MLP neurons of a small language model. Each row is named by its layer, matrix (down: output weights) and neuron, and shows model dimensions 426-639. Each number is 128 + 32 x the weight over its row's rms, rounded and kept within 0 to 255. Numbers have three digits each.
A block is one neuron, or neurons of one layer that tend to fire together. After each block is what it responds to, as a language model described it from the Wikipedia text at the highest values.

L10.down105:095178132177171128090107105104154183152178162134114086139157138191081163061149160137134126112139124094119155137159142104177132157153112073126106109133168066130137180074152073084161179133081166155112132096177150166125174130133125122194147118152110160171180134114174126152154140158103115165103159114156103194164132096111107161080121090107108107125136092095107138143135121158081201076120111151095067172142143177111150138095108157164092116124159183157130117172152073094156195135098072137136164112185121186125106122142072134115134060105148124118077122147097133123149107104183100172097157083129141152126126159117118169190138122120139174125110139107
L10.down349:103107140097132125126149159132056111122123106106099120109158071095106100076097109117115074060188121066112152110143137089095157114140155083102150140135112149100117095099108047120118117074143136101117140079148143122155101113141117145131064105155157107102135124153138091103125106123077148081080140119128182058168103215107165172155110105086061138135157114123145083103132123086086176087089103132150129113089116054141143106110071162119151107149115147159158136067170141148138149147186129086128124118115079124123107133118123093143126185102148174109161106183122153150183145152090132142140150142163155150111137118116118123181094093179098144118154040107
L10.down537:095158124089140127171129191194117165157156098154174083140174079112132121089173167131140130074170149110098122150108108137142163123119147169137123106117111120168083103150199089118147166158080145138112136174131152048074119144155120176151124084144119083117180104118151058086168111098119138154083117145160124074098080091168141121139183159094134131145091111155141090182078146140137132122181100065097137151079127146120138150113075149168120123136143142120148176106118186126132126160154125065129074156119103197161187146116112122126165162095137173134098106121167131096143117100151140085121149099151119160107132149127103114146141101136121148097120117113
L10.down645:121124151120133108120137183119121056132139092107115077134124154122087110209143165139099159122140154143144151146161125118111177171137177150145087130136129084153082138078111130097160108151140142119086099142115098124180116128108130145170121145149171158120077167106170109097107118166133122099151166128104129105104104092105114127186115175170129128132190108150083115137133152159157136154143141123118108100139119122203155110184185153067141119177095149114159107103145179145173073098143149144151167171149150135101144144116201121147080198125079148088107116144223158101096117117108156111208146113141083158101114117144117124173169102147151102158123122129
L10.down718:087144103141073168173159110146114141150122035087164122163142079161171084146115074108131099171102100113104092180115149144145139177123090110170110147098084119137102096140127006106130125125129102149134171121050147116143148105098153154099135088124151186116119119135098126138092123091113151153128124135118122104108143171148124183109127162181109150194145131138138098158102111122119126122168155147159177138149115095126147082140188192101185140070156125148124076153139118106153151110178097090089140093179107139112115133087163079135126144155072255101153115132132070155151154130100137109129151134151145127144113158102122101122194171125140079105124164144
L10.down1520:092133102074128222091138164097100099133110136142082139114166153150173136110175073098187132143120175187081113143154060152187190162126138081106134115122122134163119144136080153146143096113137158142156157154106171104077123137123087078155162090181207140137125136131146099136123156140089145110141107117125133086130077119111132137183141117150111114122108151114107137114104142147144156121155109151093095149141152094068172138131104149120088139128110170090158143166096092080088110182128105100202162125107085172133106121168129129148131171128128146122110125109108173099153105131094112145123074080149141102115167135078088131149120102105172118116154098057
L10.down1593:142106128182162078147116176129120116108131131106175130153142147130164116155143107154088147111168111158117090156092082164154147090138155165116135123081089126125108116148139052136120167146098100140070137104131104092160130138129143109145097167137110156107180111094087128111129092140127116123135123154091186129104182140146164133088081140150167134151126122117127082117107125179141156123116083155122143081131145177164191080140122143190156130108099165079115145180107105128191103118116078170117136123130090127199055111149098149157076168129111202153131130132183166143152101114137166093176108136120151129153101212137129112170103111141152102084140137131
L10.down2299:104115143139136119150127104151151088103182132098115078136171080126076148133123078143105074142161104086068132149182096099165159151134153162118161140201137141117121131133129089094089127109084137138084119129117118145116143119141115112137092110134126143106083157115117114125169111139072166131148169118133103138107102141143084170104093088126131081169137075132111144186142147154110176076127107142140166185142123141119153164140101119131063142156168145149215152164101139096127141151101095116156131148087099154129078122135145092164139124153089119101131212140159167122098126185110104186146138136103112079117085157124070117174105093140128106110131118112
Description: Mid-number digits and separators. Digits, decimal points, thousands commas and dashes inside multi-digit numbers, mostly in stats or election tables, e.g. 3,425, 41.1, 1918.

L10.down731:092131196163209156154153188140107150149119139025167102109145127126128145129089139106156110088098085121098158093115098128166157190153148109142154138121123173082124178150089126144173137142121106094168106155185136184183193087143131158119174178130134121093096089109198078150181134103169176135125147144111120129178137165072103086083121165127078178167093145143147089142152107157110145106159184095133120106160107129097178127182146124145099096121154200153173146182123141132138150101131096188103131160178120096214097162157133096116139119079071120165168079148175182157152117123219161125084179126138114159145133125092126129146078146149131133155132127146
L10.down1192:195074143136100191157155148153169135095140101108123149123077072160119146129178149079195099078153145107101161109158131188187087151193131062114148120108149052073128104137154155112162119062167140094131158127132092164103129106062137106142165141105119160142086076105172102122085145139063107178138153102094178152093108151153107126057113100105039144103201141134095098098083133132167146135129131146102149134086097097099171133125144160132130131155064114167199108081102155106091071142119174055161101069145083121088149151107154117145101133099115150169091080109167108117108173186199129152109155138181168070152114121135115079157130076181113118115086096097
L10.down1214:150161167119203180212159123158099178096136109158148107121093150142098164147103190102166154174063092138099129069113088121191104088124146123146142141125103198121133106115115134140146188167120108031110128102115074091087192096181167155115153118187112124042146156064174126150122149129165110114222102064071084115103133121122079107104164107160126129075120111078211073162190114179147138037098163139128130111113087131154194116160138208086123108147105149092168102071193146125109110113149109160163130149097132168115111093114102132089125135178134135078147122145165111122150100118116125114139227161104124138109148091161108132099109117107082182118092118178
L10.down1578:214187162118109094143072131134121103104122148175146091138148089102143117133099148108166100150174096139120153151126112127195074166199165179192092096130105110077095149069107116116165180151112116121127164123192175112123169125134142090161141168072137120098127078172075151112090159090152133195137133122139110118118113133076107110132104117123158109070177118133109122150174149156181128139134113155137108081170097127138234139166176146117120112156187179110189124220134132181147154070092175085161116107177080108162103122139198067129037112095112159132134113134094168116080142105190106174085153131184094150118184138148159099191116100112132192146124169087
L10.down1636:093136134141107154136122093147109100144133095164101161154089126138117146134175131136141111129178149169169108054087166118188124101125107106096143131137071112124161176102109180125157124156161067100140099135163085101145132097140046108172133144103106142198141052152104147179095141139126080117147140144189179142153119144144153077107104217096132165190181120175095130119171101078143099174152197175184202169116058156106119066173166097143135079131119136123157133099155114124098215131133095177081090144155186128089145115138159115130142108072167122143112154106043154128182172091132164168114148157118170099145143136110145148124129110153066129072152089172
L10.down1694:135119099180170143103146192142110140159159159100078139108119173142160104118170144121113102119128073118123153095133109160145121115156191147150119090130145199123110139137132146165159140191062158112109154182126184119153110093122053086139109117128091151156178164144125116118147138122155127076117142110145098091142095155148136055137092123141108116094107125199148131186146187042132174119078128090208161081102155107194162126131141165116118179161068139152170115130108169137106088148083114132138201104151144169109161133144165141086100145148138136181142141128186137111127127124151127135108116142162089163136122142126126187148097126102154141105089089162
L10.down2177:163102161116159097165133109168114154103171113082122169112147136082144156133140141191121159160132116113159151140081048152129106138181221121158132094068065164091066115124137167152190160127066199101102046095146130162145104105140110160119127145123115131143171113156154100109094137105103110107134141158128120205146113165157120112136100136105122087105091124172189199178072090100103118166150125088178149099115067063116099120130138096088113099076149156121148112121124121145113202144077163098148178134160111110150161136166152089141149171199129106139161145155152119138109125139196098085122136148107096076133164084126128136190159159116153054120172160164
L10.down2212:133137161138187166096190045084138143107131192124146092130116151077156136167150116119181139187037073117097171126053086142148115111152157088117131166075129094134105126189107111120084159142051159156154116110082172141125104116098150170157152166090067133118152074134160160180154132163152203118138061193088166158123156134120134099110135189169150153133148133159141143108130077059164119124102100125159144102166080160083168114151130120139120092066144082124145156101158147115105177098082148154121117137069090159163148095130084102152146154086146157158176150180139198093144185072157161158135123103185112165176111087145136114138109114149098164094113121171
Description: Military unit designations. Tokens inside military unit names in war history text, especially ordinal suffixes and "army" after a nation or number: 1st, 29th, Second Army.

L10.down184:098109132101132126127130078096088118117138076116069137173171128119114087121108049132100156132152109118128136171134146095163122136127105117069147097184143164137070111094137121125124112120153120080095104077089132103133142066170107121096122163119091110113108086133135142124135095111146108143093134078148187123104144150110109159147118109148139098101122152148127146114125136135084153146165123166133133126139093153137157135094118127099110133116120123100127158114102105119149135108163164106159091136101116109142154165109118129138126144151150003093122079120110206155112085123111151155150121092087085182121114127124132116095155128149162096102136103141
L10.down268:162083119118137083114185215069071142106122135138135159113153190132137104126135182100071153160101196154116146115134144156136104148127148094118118120087110132103095077107079167069130128058155186091073145118144085133129126090115110098106117153163128096126115105108123137152123087099122153116099142123122154080142111100147173111229119148171130141102162125161159153166125121085118113053106147159098092080181132133140150124131129147109153150144136152113135106148094123121118096095150117142200147102148094108165119075125191064129083113082173117162175105128093095142082173109137106145063114137116147115122150139112172182154083095121113095087122114143
L10.down854:169127123124128094103123157118145171155089137157122192129169121134098100136062109168140133138135139098125144114097029109115100157112127068090117104089186074139086160137130130141121158134163177152110129094096127173124108141107164122107082090153100133165117129131142105149131172155163114096152096140151066122137165114138108134121139101142157135147123158095109146083175112089132108140167116145128115162162146176151148140182135121098097127140173133154149085162141142138145155085127159130119115117152088183076127131143086132112161117129124000100146071166128178153140139146082157145113120108163114146113119152102181080122106104142151110112077145146
L10.down858:115086145110122176117158120127110155125083123070153078139178136107105135162162135146147055117127115124115158090097119135108162146121106154145107088142141180155165134121165145083085116089151112113109114156136143156152158176136113115084123122153123158142173096131071127136149105103149144097112131072151154150124107125111179123081159187205173177091132099155138145081100126224118099119120110106107158082136178054130143117106162088169111137123152087074103166114169082159164185084094129148075099147120120163159114136133080129118102181185122129128161132159121197105168102112149096107163132148172122179123148101152134195136145107149100092138119073112
L10.down1503:096106130127121092183142140157155111090121149141111146164147109125148176139069120177141151100179134086129094147139094166167150090163126114068198147133125112173128065148119088177089106076158173119126212103140169101152147159113142157151152106166161167137089155140084184109153092142147147155134121090106153038164128152137092140146146057105087099090084092131170133092107046161123096138148102147083168047078124141105116098094146098118174127136177123089195101076106135155179107143151113156159137153155095169109121111116174143170073172138174190094165112127164178106135103104091119166138111154095093131094110189129114112109084172129111050088128075091
L10.down1794:129122152109070185140117070154131104151146134141177059126094132085129152227120119092103150105081129144142112112161210101144114155069140157079073080160210115100021148143139142115102110069144186121087172086165158132094121121108083103150120170076109104156093111104123152109117119143088184179137112078155161166142105163084096194132133117152128120164139122143068106165103150215108112103090157173079144109107186159099134123157095029151062159079146107099176110132099075167186140124144042128147128134135135191164108115112143080161069098112145101112164110136146184147118073113116140151055101110129144143132153136085081135096093104110180154101140074077
L10.down2380:161097126094157153135130136086124106138115136162068143112114085063115185140140176118129097139148157099162148098147150084128146131154124212141150122168095188143105067151102160134125147074118060104095141135084115089086127115181166125102156141095214102112160144128062142136178149199104094144158147083123123093172128094098162112165137148087112176094127114133153173102151121132183120109115148163178168202119122160117164128154131158112156145115145146065140103163084205136146108081139196138155130093160136068098131136098165080116089156137161130163105154115096144099162164139127178121078135152157159116078087076146095160155124096128141114183151150119
L10.down2483:175098139163114126114145084126122144117088145156118139099153169163157106097077146125107099117172152143083136188135151101118129159153150123128077110141142110133088126100156137134049098017099132121110040087118078155103150159107145117132098166127102147175092144175114118157152130093094074111132138142163172145105126133110065117154121086069082166076132118071111148169122171121152086129163081161105108167155140118121156096143093144172106102196203121121126146082149163151111138101075158118111207140114186166156140137130132163092172140104179116068162131109067095121131083144139142093147127176146231154147124136126116133178158137102087096162134075120
Description: Digits inside multi-digit numbers. Interior digits, commas and decimal points in the middle of multi-digit numbers, mostly in election and sports tables, e.g. 4,9|09, 47.|6, 19|90.

L9.down99:118095187162171107130139155173140167144101062169141111120101134145075149112069096120156148111143156098182099100118109135168062062077100091159154186120163087167150167055098127127106113141126134039153122155069124189161106152082153103126063163171108169142139123091145140127096077118118134120130127113137088141154084140122168196148147139132096156138121123135161135121114201154175119103119135123158126089119177155126133085117093126196144140097145144189147100144091090181135089152126117205083116139162104111140118127134068083128209115123139128163101093190125141020089083203158119074143074129095113071161110176100078104112152147110142053136175172105
L9.down1600:171138128102178175109137144230140041164119171066129195113151124160127158145112152189143171189124102124116127132102095107123181142124110141096134142123148170163123119199120149119119118110053065105147125145088166091107100145067109043144173134135141156111135128182133052140113114094118133125123191108114108155132170183148157106097114155075154107103091134151142133134139143108163148164172190153149128098053124138103157128141130167111178078135074107115078096097152161182102156138093114115121133137102173137161164155128099093139127116163106168156120177143178074116129071101149162106189105181143087073137154103085109103170139116123131172159125151093
L9.down1849:131140088120139102140139095181067098098129034121076141153092156126075127072185139145145158172096158069122136130133176127054097166105130130136087129119112113099098074107151137107131092117155160113140086112119157130103124130145168066123147088149171102196192079131167093135124155128114126067143088108172081118135155157102189077116090076148160150117137113124065118143153113063121132110090064098194136123154147129120079118102115099121155158084148154135148159142109120148092126141150113070098164167078130139141199087098133141126155082050157112155144096133170129056149131137166147149074144181066120104179106079083131131178185127130118122128130089159
L9.down2045:146127068165123105104139145192141129100075132111106094086082152155143147103069138126093117113160081159111183189202134114117140118130097186162106079081102143126106086100158174102107093068091144155106141100115127168099119165125077095150084139097166140154185136188116163151102160201091147097123101182112165153106160083152128196156119122109177184139130166136099075135142104122163157165079157134134118137185164164186084089185169168147128136132151069152188143205138124115048157094137180120147196098116116077139148088131145145149147142153106140104085056137179110158107147106147150150097140106071066152115102151131138090161124150110144122107150071102
Description: Second digit of 2000s years. The 0 right after the leading 2 in years 2000–2024 (2008, 2019), plus occasional spaces before a year or in blank election-table cells.

L12.down988:102123164092127073173142083120097145116100099103056069127153102079141132120108120175116106113118033143159170162136143093187211105163096106066167127156118112095082131169164139142159169118149143111120135116107077153146108111119164119112176144130086093138186136166221124160134138138117109139157127131167126088158104121095093139099064140141071105176126182135176073145104132144091150108096139136129174119166135100086130132155089195107129118168166111134164110170145185132093135122067090128101154070074129073111107153158091109127179226110145172114170138125166172124091069157107162113144131114157177111127112145107140107132175117174198092141157146164
L12.down2077:076096121108123133111173124087105123129110172157132097076134141146137140133110093129161115173106110167108102046150172151109182089163204177093109092141140126147213160174064044088133124098163111137108135078105182160157059161087173159170163124159140095147085176128113097084117139173081127122167115153129124135187068128095126118164108110127170147146153150185122090108096065122075101081106117101137129160091174092120071134106143148154161131112174152117087164154152109118108131111152143170153169078089124141087126077113151127127106117063131127144081117083137127135159064164140133092184148139173097122183155200195140119087167061109134113112170167172
Description: Year second digit. The 0 right after a leading 2 in 21st-century years, as in 2006, 2010 and 2021–present, in bios, charts and tables.

L9.down145:157176138144114125141130109155161198144154131142087105161185112133103083124096167138166145148111195160101121119141113123096116135069100154080132127160176141155165088169090144131094085115137123127136176103122138099081161043088114100158138169075148127138151127103106101144125118159086079138097070101125157111153149141152103165164196133125128140150168118177077129118090102121092144117184099185147129115107092145148121114160122111113131073128141118131125120084114166132105159092084137116141116193128131096097134109075100182111122135150136112109124121136123177175150124112130150172170098167157094195147108156130086086107180112154158145145176143171
L9.down969:151149100174141112122203144183143117116187092152075145108139118122150117184145114109112113045171086069110072125136080151106136101146130131095128054128071123126118098105140104153132163119139127141143154120152144196087125116136089200143083167145119107131095191155135137065114186085158124134142131098112043152113146166107130143161147077154131143127151097175094111045115094178139143087078137165177125142142157133153147121138149128161115138130134140126169146126051169108138095106130123106128095128102112140125107129149141164116140151158075076095103132129109165131135182176150121182176139108101175159145153203126120154134090102058100163138203118163
L9.down2375:064136097187139141143150127104125173130178122140114160114119125135141091171149141157176153080164141117094100103161114104170115123130132137131066135155149125134092140130130139127127086109112097179088129152168133080118116080206097117155134137139174092172120163202110101152122144085167127086122075126127122132152095123052158079194137084171108119103123108137111128113105150183111093116143120140100183100170171119122095138127107150087131157090144127118120209130105152151143129163116109145161133086159093188153092114130142134175097200215167147136052123133135170225184161078127103082129173094094148122108173125139127123131130161161094171071138158152
L9.down2505:066119111126151090072147153141122084157136090078067108144120087092109115135071112118124089141140125116151161161168194150117112151112078205108062129150145102136114123156166107152052094144149133136117131085062127105095190157169144101074138163107145177131100102202112148080093207124166112140107078082159161094153110085092078105184146101200146099124128124163151094072086180101121123127132107135138163105136174113144185095131129115155101208097096182120200097098107118094163137074111089137132182154147064154134097118133147151075091164160136151119121148129168160089141143118133117146114137130088077178078176133126101163145097136136179117120152044101
Description: Mid-number digits and separators. Commas, decimal points and middle digits inside multi-digit numbers, mostly in tables such as election vote counts and percentages (49,058; 43.4), also track times (4:32) and measurements (6.6 m).

L12.down110:144120152129108123118153173145105150144178146147079148155135070117113147128076153145120134107122105135108103116136132095060153133123151133114141131115120185138140123132072190132137149124146143152128134117118133179123164115141176077126159148124150117149094071140097161172123160107128089153097155121159170120158162141123127116096173135116120136122148144115118159142098091128127195142119156103174151120159115123107172119100081130129111144095136134106113117145162150080108113148111148096082131084111139095101169104131178120141130110159144159153077090077118130092098113152142157119119132111136142130097125079117106138106128122125130085141119163123
L12.down2149:088159112132146133138136138143153169098132130119122132157115148166096121127143154101120106092098110153124115075154097122113094130125164126119166152127130060131118126125134106143150144119102098109129120133157112114133120144087102127082115112131142093093139157095130159132139131118148108136124164128159141130144148112099124095101108138104095107146124128117149104146118088101103136179119182146143139118098103168125141113093123127176117140145084150094103132076146149137125130117160127138127104094110092105106136150111084129100156119099154179131141096110125108101145141127128143139135078136125141132152135161106084099129144128126111113115109119111
Description: Numeral onset tokens. First digits of numbers, especially day numbers after "On" in dates (On 1 April, On 27 July), plus digits inside years and spaces or punctuation just before a number.

L12.down98:109169110105149089131093121133134132119128125134113184153159140118116166110133167119134139109107177174142103137098168140092132086114119138143148106103099156161131143173129163154161165104123114195174132146108115154119140156183124099103126155137130148145099158128088139176074141151140123107079114135135104154105149163141175092052129118137096138107119159111138113082107159118124117066140153120157081099140131114152155092117115127149105099140132132108137151134112122089103136130180142127122150137094157111125106159154103129107164104122141110136124131132121157092122076144161125129175098170140123102128082139121139095124137127117125116116120143144
L12.down1927:110131103115097139107130180146067155119137196176100139166102126118153147123119135084141140126099117142135118112104126144112115128113146087128134144150109142103081130112111160147098110146085102157121110107125142133103129121152156126105121164140143111103131154135102111146149119095106111163134134095176101111116133170130151069124114180123118102138107156106125154116151080143131152164097163154115122135123129134103157072179117095178110126115111145136165091112174136105097152104135117092116152120129115115097139124133130099153105110156106136143107115107095151114159117079122177112139123111159128147119126151132093134166101109115157153167080131121
Description: Mid-number digits, title quotes. Interior digits and thousands commas inside years, coordinates and figures (19'8'6, 51','875), plus opening quote marks before song or episode titles in table cells.

L9.down609:081107121113099144148161052092136192123167165117168106095164134102165122113172180150190115132103155130147094156094125137122116141201167163135146159149103100142115120174089207151132169180155102187179114114155120101127187104132103150164092162147169154201091141143116160152146116154116096073146104159144087092125106172091122113158100169133157115105152182135120152149103102137094119086134180108117080089095167142155081020120099082123152035102126116103153182085103144149120147123111207113128126109133140123111147061085189158113174205098127112118183100080106133122138084165158121155138081121157078148164134123153101118101118141164177079100121124147
L9.down1248:149122135162126149137137188116111093166102140164116124124180172134113149155098134085105131132102125135133109093076092104130171116133162109119117160120142101141072158077111094095058167136099053177140115140134115146119196152099081053130147165115120181135096146111118115050151166147146176072158103067137177131161092091148108157099150142163146109085094151109127140123146165141102140159130101106219122157094164151147121127113133087111090112088096161097134122153141131139154116096144196117137121122112160102074194088127123047127113147122157148110177099140124203155118127143110191071122182100111127149162145110141090124095104163131087134037143139121
L9.down1413:163150110097117085109141131161145121144116157118105105117175072115133089107101137155097059149155115114157124010153114206171110092131192061114071094145096143063081155170114148112137129116126122134118113099158112119176097057060189158148151110153147164164107099121124097114084144053141159142121105137109174113128166160124134165152123146135071123138134139075088187166130058102099112095108100105104109149117139098156113082133148133086064108152176118198082100152132129185094126084093088121119140102123136144107116136084151092156087247073154162167167118114161133116111057128196157140164114132174130167154150179152116096154131135123124071127123073167
L9.down1764:149077111157149130120120151118115147101166144112147097149155158110075137154164102142126122130139066180130152131090091113129124105144197098132119120152090164083118117074093173107130167119111121136138115137174105149210171156203182110178141160119123148151076143088065128102125141157148125121121119124161147121131079141119162082120138076151113117127121133130103173144096172112086121151136125119186051110093131168155073091152143084124156087080143106079129041143125119150146122153111111097093098112136192158076115117134216086132139097117105126112151162139124151047138147131116129111091108154143088123129137137132130140235096164082106109079137131103
Description: Collective actors in conflict. Words naming a group or national force as a sentence's acting subject, mostly in war and history text: the infantry, German, troops, police, rebels.